Part of a small language model's weights: tied embeddings.
MLP neurons of a small language model. Each row is named by its layer, matrix (up: input weights; down: output weights) and neuron, and shows model dimensions 0-159. Each number is 500 + 25 x the weight over its row's rms, rounded and kept within 0 to 999. Numbers have three digits each.
A block is one neuron, or neurons of one layer that tend to fire together. After each block is what it responds to, as a language model described it from the Wikipedia text at the highest values.

L2.up144:517493480475487490477523526510506505484521528500513483535505510485500494468495470492466506476489473496457460500504493513524511509523526504475481507522510498531463501489507530490505490502465493507496504543514508516508415505472554543501465538535529505486522491507513514536501479529503496477529489477520488498462543512497529487509471488491524469465478523530503564536504519546513505482547555470531475458488497483456510436495484500507453480489496529493503484575516509515540504490521452
L2.down144:529483472516515494494508514505492473480499505455481503501467496516464460468501490498490514467467503500447508454498517476463463525493498485511478509504520531504486457494484499484487465509514466529480468506520513525500463537485503556525477525505508512513553525483505515470527473515456480489521536501541489467490536529496536468531489521519496476490501548516483551515448523526500489548511529513514460454511540495493508456485493475551508504475522511532487465533522556551509483484505483
Responds to: Wiki heading equals-signs. Opening and closing == or === section-heading markers in Wikipedia text, e.g. ==History==, ===Albums===; also first words of multiword names like United States, Los Angeles.

L4.up9:480503514470522499490479488488472539501521521515521530491503548535501505480501492523497487523430482522455486498530509461504527502555517466485509422565480486503535473488477513481484519485492496489528445485469434496515466544490506518513491478479484535474488499497529516525501484507483491561489496488489465500522498534504502503520483487480499479499552476512543520501491485533522510483492498521523508510502520545478490530479544473511492491510501500502547523512489466519574499461479495
L4.down9:500505443502476509489495515499520491479494524484509518508480501482488485525531505553490508489469478470493500496516528500545489491469513508541505511500513510503484500519493488474537479474490508540480528507485505506524503480493479464539509525487479538491508525529489462483517503514473493488505486507488355475522493520503512518506521490480543547491538518514504489531456510501519511491483459546532524460494534459487484504534479476527550517530521480497475487493477461523458499489518459
L4.up47:476501547498495485475488482463455486545503481505443535466474555528526535495502481520505456492484539491485501474487468519528501504488480515519538491469525521496479507552470490510510496481530512481523482493522479494486456533527475454524516469502487536465524475513524503535493512492512530555462474457477514480532489475523463498533477454496499534515494516501470514514480487506484486490464530548514486535496514497510520478528484523539481508509482488469531479551489484486487528454456516
L4.down47:452498518510500541511488494515523502468537558501526522514509485508497459491509436485484442452517449508481520510446501468509515500520530502493486453556497479546525469425490524498516483506490518483550500513491530524507485490453507485468491523484484507476522501496510499496464494509501461471510486537501488503487513512465517498527547508514488515566547475545526504490481506489510533484507474516534534515510506518528458511535511498527510487496510483476515464471500483477487501464487500
L4.up154:467510484513478503498484468482478476526554553498493497512505475528497524480482471530497478496425476459522506529533462496532482492481560479521490495500460508514517509493434533519512510488476499492499462496511463505495460514507536519539527496486469510452528472469548539543521489498507502522479493492482494511538524515456486523492518498499480529495525508540479546510469487519501497453473503507485502511507493530479485496517503523547502522473526491539498520522523484513514507418481490
L4.down154:459502542535532508463499477536487511497515538478494506466506516446494496480533455510501464487519502522491490493491515523519492472499481504457504448512541518469493488497509497449510489497507497509480525510505523572522494497478522487525493456482507517549489495530488460522478527520509523517500487513497429498482504500492502475530478494522523527463531485507478502487487496550489472496507517535570564488473501523542447530504489455472538460503515529476527470496476477502504518498485494
L4.up173:553491562480505484478488517499460499503500503505492529512518527522503459497533513500462493547431517505502495493492516427551541489510482487471511468489491500473478495499504491492473496534511550498486483507521440482493482490473467478532499497466514510510497490499517537527498434508501483495507424494474513535502498514526489510495510494479500529477520490532543497542458521506520515492519519510484511456488532517445535486478496490507489482491478508509568484506493472503519555485517501
L4.down173:450555459523494503496459473524510549491476508503508486521512466516486491516463504466511488458537470510518530486491485539490486524447495530489453526460494493504486517505487500541499501503426507504477471496543545517501488480495475513500454532501487475499552528511485506522488506506519492508478520486483509511497492488501504403490502533518500521513517498506476515539488507510511480478490514570509494529464502509481534535500512476481525544506524452510454503517528467489514508491524508
Responds to: Name-ending word pieces. Final word pieces that complete a split proper noun such as a surname, place or acronym, like Hart-son, Ban-at, NCA-A, Singap-ore, often in tables and lists.

L7.up77:503508489445427500516499525484502527486512523493539487477512478538470554498498496464492517520461518496506482508495516526469503522508471507520511488493470476524541484488526533508485505483496483502505537506512516509494526487515508558532507517510487444531495555514514528443513493497535490468512473566494482535479450498500497447486471502477510493528511478491543444468549502529484520499503522477533465469499497512501480531476512491471476473506526535517508530483524506497462503478546526
L7.down77:479473497558540516473457480491499478525525550529463483503504524508484484514495515486538539507493485519509534518494499468483477502529490490500472510548478514541425465488521503494526517492496518462504505509501501530516480478509482505501526521473516507540532507468501468524520497466512456528490487459506473480485506486462444562466474487526502509469505496508513504474494492523464472564455493511492511504516536504528507498484460490485527541540559474479499453501474536507498515493488504
L7.up78:511528475480502520521500509495516497496494493533508486466502474452502486490521501504461467485524528498485483509508492526456532489510506532520441472507520452522493468474497539508501514522501511490497509541499451495546464465517516519496500504510474549520506518502507504474522531541507468463463531522554516527494460495490502504521483506479522509467509490466494478451467483552452494523494520534547510488445490499511539534495490519533493466457504542464489538505517526443524459493488483
L7.down78:510496520549492465500468526438503509520516528545513501472495473574508470532482516455526516502513428520482517500495500522477496492501462516497485533502525503501512517500509496499440482544517508478517484493514493499479545526536539494495489490506491477550505502475512456481499494483513464510512516489510457474483503478509516479544464488518495496505465500511557497501502494444471505534547500429480512510471547544483509482518511493484474509457526521511465487495521492534505467507502503
L7.up109:567474501484513559507557502455486515509484491508493483527524470461516513482488473525520518527499500511490488534498473490479530517507468497516520458492511502547478459450502529539529501447445500449517475532488495497513482511492458534567516498496492499529516512483499473533527489492536470505506489495496512522473491469534491510467507524506487474493472496506508493504460469486475506510508501475509449543508519502492529515504495505533468517453529471509493531508569502509517506478465460
L7.down109:509513502522462534510516478478487524506467533529508518509519492460487480527530525510496479482542503485502489533513489498522469476517481480513563535522472503536516509487543498464483497464573438521520455524515493471489467542500492487531524491509490487475494483505487457494494484526498446481484502502512422503518518474542543507518465519522529500530498503496492533500459481534491467451536507523499452471492506507507470481548496496499498483521516495458500471479480521519505516516504467
L7.up299:513521517507524516542516468498436495528447479527484515532522505459507500460526510500456493554470501519513508524446474516496475533517495502548509536519530478484508449486544503518479510483493440498509499496487493472497455513501499467505487486525524514486522484498495506546488523481490542487498510510532483445474481494551512479522508474508460506516512462494509510452529500466505514518465500531527449500466457538496462492462524486545489500512544500499503487515472500478534512496501513
L7.down299:473522443495467512501509496478451479476454516472509489539544490505514489507494501502504477510527564487512471551503475537542509504491522448528505449481484515512489468482494485489515503509492448484523480516519479493508499486529506523483533490482532502465462531512526497547489481531509506492528545509486488520416514499520504472485515494516510485555478482519485488522478513508499476430522548512530486479452485499538487476508463509495505501481543527497535523504510523476513520488490485
Responds to: Word-final suffix pieces. Final word-piece completing a split word, usually a plural or ending like -s, -y, -es, -ed, just before a comma, period or heading, e.g. histor|y, watt|s, friend|s.

L2.up24:439535490492479473486522540508464482486504500484538465485482521533484482519504517503521509497454508526498465484483491495485494481543478503495510440461536469504513514492514548536523479484534493509457480495492505544509545509523521514515471508505496512475513530543458426526484461528460532484497475437491495493519498497473515495486522507501493507507489509489507474464495450485509479482480454523486500509485464506457481484531515557523520510513490534511446507504497545506488512539495532
L2.down24:466560481552457495520490532541472489489550496464534439516510484478512489531525503468542480523512515475435484496502476511546487502564535510496551484485503487486561539473476504487501523436504517497498508512508552500527496516506487489470465510484505516471470487471486473536496489519447469458486478458503478486500537520509497504527508506530534511518477501481502500499514505513467534483491500498490509511524503528511508532499509516485495491545496495489463476488468491491473489472524490
Responds to: Word-initial fragments. Short opening fragments of longer words that get completed by the next token, such as High in Highway/Higher, fl in flowers/flying, trans in transfer, and m.

L7.up108:519501515503491523500531460515500477513512481539487537498469485554511555516468483495481518474500513442465464495516498471469554446500514509509455464524502501550520492487523529486482485502478489507487489512505481496477487516465499507472523494514531489513513517479518535568535497503516495511533492513500466514533516526433528490512447470455550497507489497509536559497504500516491516485528496456503517507540518520475497498483511505469499541520514497531529533509542499481538528496540499
L7.down108:537511475504493519518467513508529449477465507478495504483515487513518460525515519520485534498522491464502499515479498519528491532502509520520492487447507500423510505506494454468514542464514456553524483512512482483519501464530543474568473506495466491500522509491489500484552518504462504479499534477511428493475439527541515515496544508496502512530495497497505528516488528506507547517462508520521483470476487512500500468508532496509514468517498497446483505493475532488474517538475483
L7.up125:491550469521489494479485495501530522518524452527481492513497489520495505482566513507482524498529510510497502478526465477483476513469512484548468523466512470522518511505500472569477496499513504481516454531491491521531489509520493494477508485477528521508491505463545517501538522548530485502513536518488465546515511528487523485515531465511490447457503468507486483548493452513476516475514486491484457526505503493460464485454485484489522527522502496530526536499509491457492448556511538
L7.down125:555510481505487513488499515497502503506503492475497506466474500537502521498496519461484494495466479496502518476486481456460498468486505522519460437429495482473515505515510483523528559522492471476524497443494492475515516533525531512492519509520487494546511492501546471518531489482490529528496520483533510518542535510507467543530511485485483483447473520523525484505503478517541506499511493477474475513459550517459532487491471489496521467539514465485524457490489496469502529550553488
L7.up166:496527472528482504543471455519543512514462528537493483468469472468535501492528478525493459514460495517511496463463487467505499513537504520504507484521517513501531506517517490526486479532499521504497499570458489524514456494496534523467529534573502530503496443470472521479553500461514511467500487510458489474523491505496507509474508473500502490513482507478486469494496520496475533492473512517547497497519496499525516514496491528494486491524463497489540505485552536479551498515435493
L7.down166:505505480557491498441478473517481479501479442525513513510530551530495475528511503475472484551475496495518505520480451550498520504486507534465469503494509557482482523486509483492533485529504512485549505492498530488525492492476486490483536514509485476510500460476491536479525511504501513475554498529529463491514495489489500531472510518516510489500482521490508555500486466456498484534482516507518509500498473454447526481496494503502476433531518529481458548463550493508458521503515498
L7.up276:530490496449495461553444499508487486506505501507533517514509466498497513513547453580524531480486511506502493477475491468479521525522472522503504506558508524522524553489481517458450524502504523489509504479520501481472480506495464516476555510463510521489494529438524529503539495477479507459474495511543486528489485539485505513513491477529487503540501501522496502517489482497499437471520484501480496487495528512517544466519512490547492463480460509475494469497494498488533481480475523
L7.down276:500497534502540533481521474456511505547509481490525478510487524500492509514484493470478482500533490528459497489582493522503510546490480528537471489487498464490465537473468490521482473464482487494512473494544494448503468475495489531527514496503512459531505509506516491513475496479508487512526514485529508486520513527531442469504522477504514486520489497492528533490529457448481501504500491520476533500558522498553483515532504536460522491485479460439487519497542502473482503545505463
Responds to: Line-closing markup tokens. Closing == or === after Wikipedia section headings (Early life, See also) and final | ending table rows, just before a line break.

L2.up57:517442488510514471473482477499464482476497509499520469492516509549485477464498532478500506501505494509488508503484464492487474472482495555528506536484505468492500506491488550490534508475500502479487493489526532478505456506499513478533501508427481495482548550502528514524495535522488502520565548478483535431526508512500495483494495510518528527515564458485506523545525496499506497512476508495549524491526520490494526468556498508507481461519431541492497478522494493474508490498500488
L2.down57:530469536508510445472476505509454496483530479489553508478516536538503522479445477512485480515484454481484483502462526496483495506502512505502519517517476492477503497513472517505483490432495509507499500469503553507466486457512523486526488523510517523502520518466497517511500477470480477468565485519499561477557541464506488495500467521522495527487495509534516529488561513510505521527477502521496523527492458467496522457493508487497480448480495534493530465516530494460490510521541510
Responds to: Uppercase acronym fragments. Uppercase letter chunks inside chemical formulas, SMILES strings and acronyms, strongest on CO (COVID, NCO, CO₂H), also CA, DST, USA.

L7.up84:529498439519479516503495552541470491510476487509462516502462469472516503512485473508531491577471529504498500525490500507462554498520469553482541499507476469525491494487516502512509477517518496493504514492493563503499531507446459495491520488525527537499482479459471491468532517511450524491496454468509501491507475501525496465475498517531502476495474467508501542507495503501555493504453520465527513529490537516522507502499483490472504506507551503496488530486477515498517443466457495
L7.down84:501479505512528467514507494505513482522493473514472501504472468518461489520490519467492532514501522533484552481457521513514488449482487496509473482468473499494499502514500471486519533473494491467505501528529498495525504497493522519490484464485524523495577498507498521492501505454472532505543550523452468480486513494498454510488533462491448482482494485469514481520454545562518545503509500530510474481497506516482521475451522489493531495549511469524521476510551531500446525549489502
L7.up192:532496494571517533534463500456507550493487510515493500458512513502474491471518482497491524519494515500489501528522492509535485514518454505540489480492515484524481496553486524546505479486473494533520479474507484513542494526468512524439464495476526554472506512492485522494462477531506572485497465469449529495462485528474502501498511528496520479521474503506484517488490515490480474517466500511457520534525478515473491504486464479453507521486534529558460518530492527514520497505476485
L7.down192:559468526500485497518493523483513458509497495518521520531532469516493500467450490475484521514491496489501485458517496561489524496481504499541508499503508434504483452513477493553555477514496456491535516493538520507512527493531484508534469452479511531536470455498486530444526511496529513490511534458460478507464498508502467500510472510496501527501488491454475455498475516494473492474500482533504512531530523514556485513558455493500501479521508497466505502501512523498494530482488512
L7.up285:471489549492504520508539512481515503473518509538504482513533526488501484467506493440504504511507531456494514524461485546524501490507494504486479494486476498479511511521530504525491467494522474459539523534498470468539552495473473524551502547499500517504491552503470476527486474554478513518474504505496537473469482458471471478442503526487494508480519503479419477562509500508508475486482516468513505521489506475483503478528504483503530491485482486424493526492501489527492497526499496
L7.down285:513494525491515550498512496481506479554472487477519506503488501531449531508525472525515467509512553469517448527518487494484510474495502473541502496488463512520508491536492491483494454503494520478496502477458487469496495494505488480529448480486521487470534495523526483438516506506482495490499545534526496497571479508500498520509561476522485523499474501503528486485491459493475512525452496518553466479497518555526498501479485474480506466480522495556526490469526536453529465499497507
L7.up315:556463513482532512495510496495553441509517483536537499502508506483522506495550485495543526562526487486514467501518488487542514538496497449515519560488501497522505516504477505502531476493486510479501512509447533480466519499516461506517498520517479516482531513501506507440493475528498491495507492450509484469486542477473524488508482506492454506555529483540484483499466506504465523504495558453521486514521525523486516503459491476487508520479489520493528492498518470499513463478471442
L7.down315:483521529503521481510507464512497470469516494533479493509515490520539488480513503455511527482524523515541492499470493480501487465490474525486525527503527525450472477498538509515461502532463473474467566531491497480505451485493460501509524496490500502509514480483525520523508542505479482519541500477509566473533529522495477486484538447472460475458511491508486505467463508493475544526521468500488513486514462481508491483477550516505546505485528528486484520491522516533516469541522440
Responds to: Word-start consonant fragments. Fires on an early sub-word piece that leaves the word unfinished, mostly "ch" starting words like championship, chassis, chair, channel, plus "th", "tr", "in" pieces (Rothschild, training, inhibitory).

L4.up62:512477434516523489538503493495529487496501458513502505588493497507515513516499501527469548516496504447525529537503428483486494486512510557495524502506467464510541504513518464524464493480528556483501494524486503480511469537477503501529472490498526531531501491523501481454490484521478550472490539525507490493505482453514503471492498531546529480510473526487474466491482519517527499500461493497511462514475493501533518501500510536478512499494462478477536485528474449495515493510486481
L4.down62:488522525508520502547542481510525430528522545507485510549481532494467516550481507455451553517473506445497488538511490445499488430528464520512499493487510479510478498477493494472523520511500501512519498500492464480508483528495499513486490519524504492516490491533500490495486532504504568445471502502504505469487539474471493484507499499501513506496481532490497475466482538529500530479500517507470511518504465464502492503523465542494545519497515474509501475516490426516519478521534479
L4.up137:485490489481512462518518508458555510466502506508476543523494508477573484541516507519564447527503495519472446488485486516462482502507533534501471545495497462460517461478521507516466503486512497502514481503434503543493499507495523483488461469482546492494492506491478537488490533557482501491499503465509516514493517477514515479456517528480510488470501533492524488479516467493510479487524479499533504537557560548514490483483495501509496497505517455486497458513490495509480513524498514
L4.down137:541509498526502550516524477524449493478483525521526480545492540493469504539478497457511498485490492477500477530512524531506508480497483519562496500495512502565514507501470478540541464512494508512521515510474477480532487487526513498503530491512461483511512500527482498504464445533489467504494525458456535512508532459492476493508504512504500483472496519483457451509491574505529496498489492528491522465495502503565540482496472439448478488510490486512479472477509473513508511476512484
L4.up165:492494503498523486519469513525468513485489497518535444474499490506547515491530507567540504485489490496505492471498503541488494499470499516469472553521498476524495463528437535510501516460469552511514493501464478488540492509533521503476497498503504512531485488492480501480509513537508496489493486463515480511460536500499494499494500523537492431451498477527489498467552462495516475487497482497490486501456531505533470553486516481528546520539479514531463506531522458498489486515557509
L4.down165:521514507509531485501482475486512561508505505478509501529501535451517517512514454488466479520514470506484510492494522488476497521525511469484473484451492483496529490454486513519493461510560510578489470441510496469496487530519544488494472503505518539513518512487512486556479516479477509490504531463499463489464520496528530536481494521461510492543506527497509485496489529477469517504481492527551497465495463489530502476515482450524478547511526497463528456468509512461493536495503514
L4.up239:494466467522463473463494490516535469479512506499484470530535512535511539475524551552511491512486518503504475462461496466485483506501478511482549519529474464494449492505508520515486498518504510483476486555487487516506519491507467516487545479523546479528473488491491494475506511504475499476482548529501537517488497488522533503553497474560500486495509537485482475488550526502515528514455484463531489550525519477503462477501494472500524472518517485462471529492464471536532479540498489
L4.down239:476530518481488449477485533507525499497520535526487491485456518570497491482506542511545537539549525526543485507467474472504474488466457482521552516472493504493474512519503476520463509496488521509536497493489515528526479507518441507493532479501550479472468465517463476511531467495485553485479532487519525516468458497499492511486512542539499494452486506532492464507441505460492528477495483478505511509534453490511485551477501503510506504523499480481504508506492472491495501508505499
Responds to: Word-initial consonant clusters. Opening consonant-cluster fragments at the start of a word split into pieces, mostly after articles or prepositions, such as tr in training, l in lighting, fl in flow.

L4.up107:472521498502527491486484437495488496487501511533474467483535483478475472468492525541488492534507513500518524525498452561517516516503487524484490486483518457471480452516473508501534516516472465533506455523497527519489466475499497542510507516516475526509477476549524524537560470489494467507479479483471470468508499479526503542514483530529512511488569475511478502525544471461462496485487485503519513498447545494535501523514514486500456510469520508530517521514527472489538483493502500
L4.down107:489516489491486466462495489493524499521494443481492530498490518539511519469511555481505518469466484494517483491488512481496500482510530518545507511518465456479479533483519552461508469524502500481497507508545479479495578481502523542510461477476463504514487503481517497528503488517546529464526486522540391492478503510472502509525503498484541510502478540515506477534485460497511505508494441499512525523499499535513492519472463489510469519511524474527477480470504516497526523496483503
L4.up199:535480529533511516501477505525499466528495520451480509494503514467473523484516482538486486497468546497460502537519539470517568508527524491500481483510457481571498529496484486517495520513496477509490474540516460554515511516503495503524490471485484451473482521512537550491494489484509546494461465503475510475529492493486492513451505492474513489485506481509502464529465493475464522498482510542566507509492496457474498488483496506484458482515519480507519478499566473494510521523452498
L4.down199:453514491452491500512504515487480497504461486507527537489482493498516489505463472484536518478518463515520514482532442551512443532468446510506490501487551512457500481513515526509488465501485489513512527494483526487480502518506483510442470541502488520526522495494486511494490440518483483493527514499492487534502515514495508475530483503555488503522495509448545483487529479526520467475510484503448509525514498525499490509519470466536490560490499536514449480467508529498509496527572515
L4.up255:542489511472506513546533509475481496488517504522525527486510495434444502505477503480472495516492507459544482514483491469525525500501477484517544519511458512494543509542519500488477489482466449478520501516503507476525463492449483485484509559513517453471499497483518499499531494502497494499513483481516515440512454511492542515529493577546484506504435508516517493503543507521502522506464512480541467481458481522521499481532478495476523475499487477555490493492495521489528499491503492
L4.down255:509529457469475536451481501456492491475536482500507505482477505497458459508470513505479503515488533457510503507480494526513519503497472503482531519510477527524492517525489515555457499501520489491566535510523488491503499517541524500530535469493471476531495518511522496509501499534449486509529558503556433504477532458488511507499509501491494499528454524504509496500495504498485515531464523507526495499471521548498496504540458470485449490482536503464449528511504497495452462490513479
L4.up302:496493508504490498532490486498518530494506509527439511475503491493503486508461514490459474535492506470523467515520526505533498526477495524521468460517489517525531516486522470507529498511508449474538483544456508446480511513565481513524455487457460491472495512518512512535527436468483468507477483438464492518504477526499535498520545484496486492460461476464498512533516500498475515515551544474524473468484487506513486513533471480518510505470480524505487527517516507509547515501522481
L4.down302:549505484501541521510483528498434486478515476507480521522520458477485530499477517519509512493538465477517508518544483485491469447496541484493503470478488509499452481472488521497479488491519445527504506440502533523475530478488510484519499528461531447487483473465483493446481523462492502449510516534506532499518530452531532529486504504501516522503536493519537522474508498533520502506508484518469502487514526501555499510482473512484533524496519466460511502455545513500517524519507522
Responds to: Word-final suffix pieces. Last sub-word piece that finishes a split word just before a comma, period or line break, such as -s in mathematics, -er in minister, -as in Honduras.

L2.up157:464543468516490494473464508521510554469491480469478484514479541512518494519522530514479488501504527502484513490497532493491488533536487469532477482494505484515523480449548486495502495523549499484501497482493503460504478453452490518519547548520514460540483528513509520470501517526528502471510511474509519475520473480532494492487509523490455504471491475503506525542496513558499461503509491513477451496495469488507517524499483472521538515419478485538477498493482525436488510511456480
L2.down157:494489553534503482515478496462472483518460496498500509518512502470522466493503498503502501505528470501499491539473483528476505488498511477492497461516475447563539523505549474472485499465557503485538506476501500466480518513532480492504483507469498485505470562477499504459535502508534499492526530512545509500488513531484533453500463471491505514472476446492507485546513499498500535428495497511487498503466560546476449494506527544484454506479505525540506516490496507503508508499516521
Responds to: Plural suffix tokens. Word-final plural endings split off as their own token, usually before a comma, period or colon, as in vot-es, Referenc-es, industri-es, sec-ts; also es inside words like Evesham or estimated.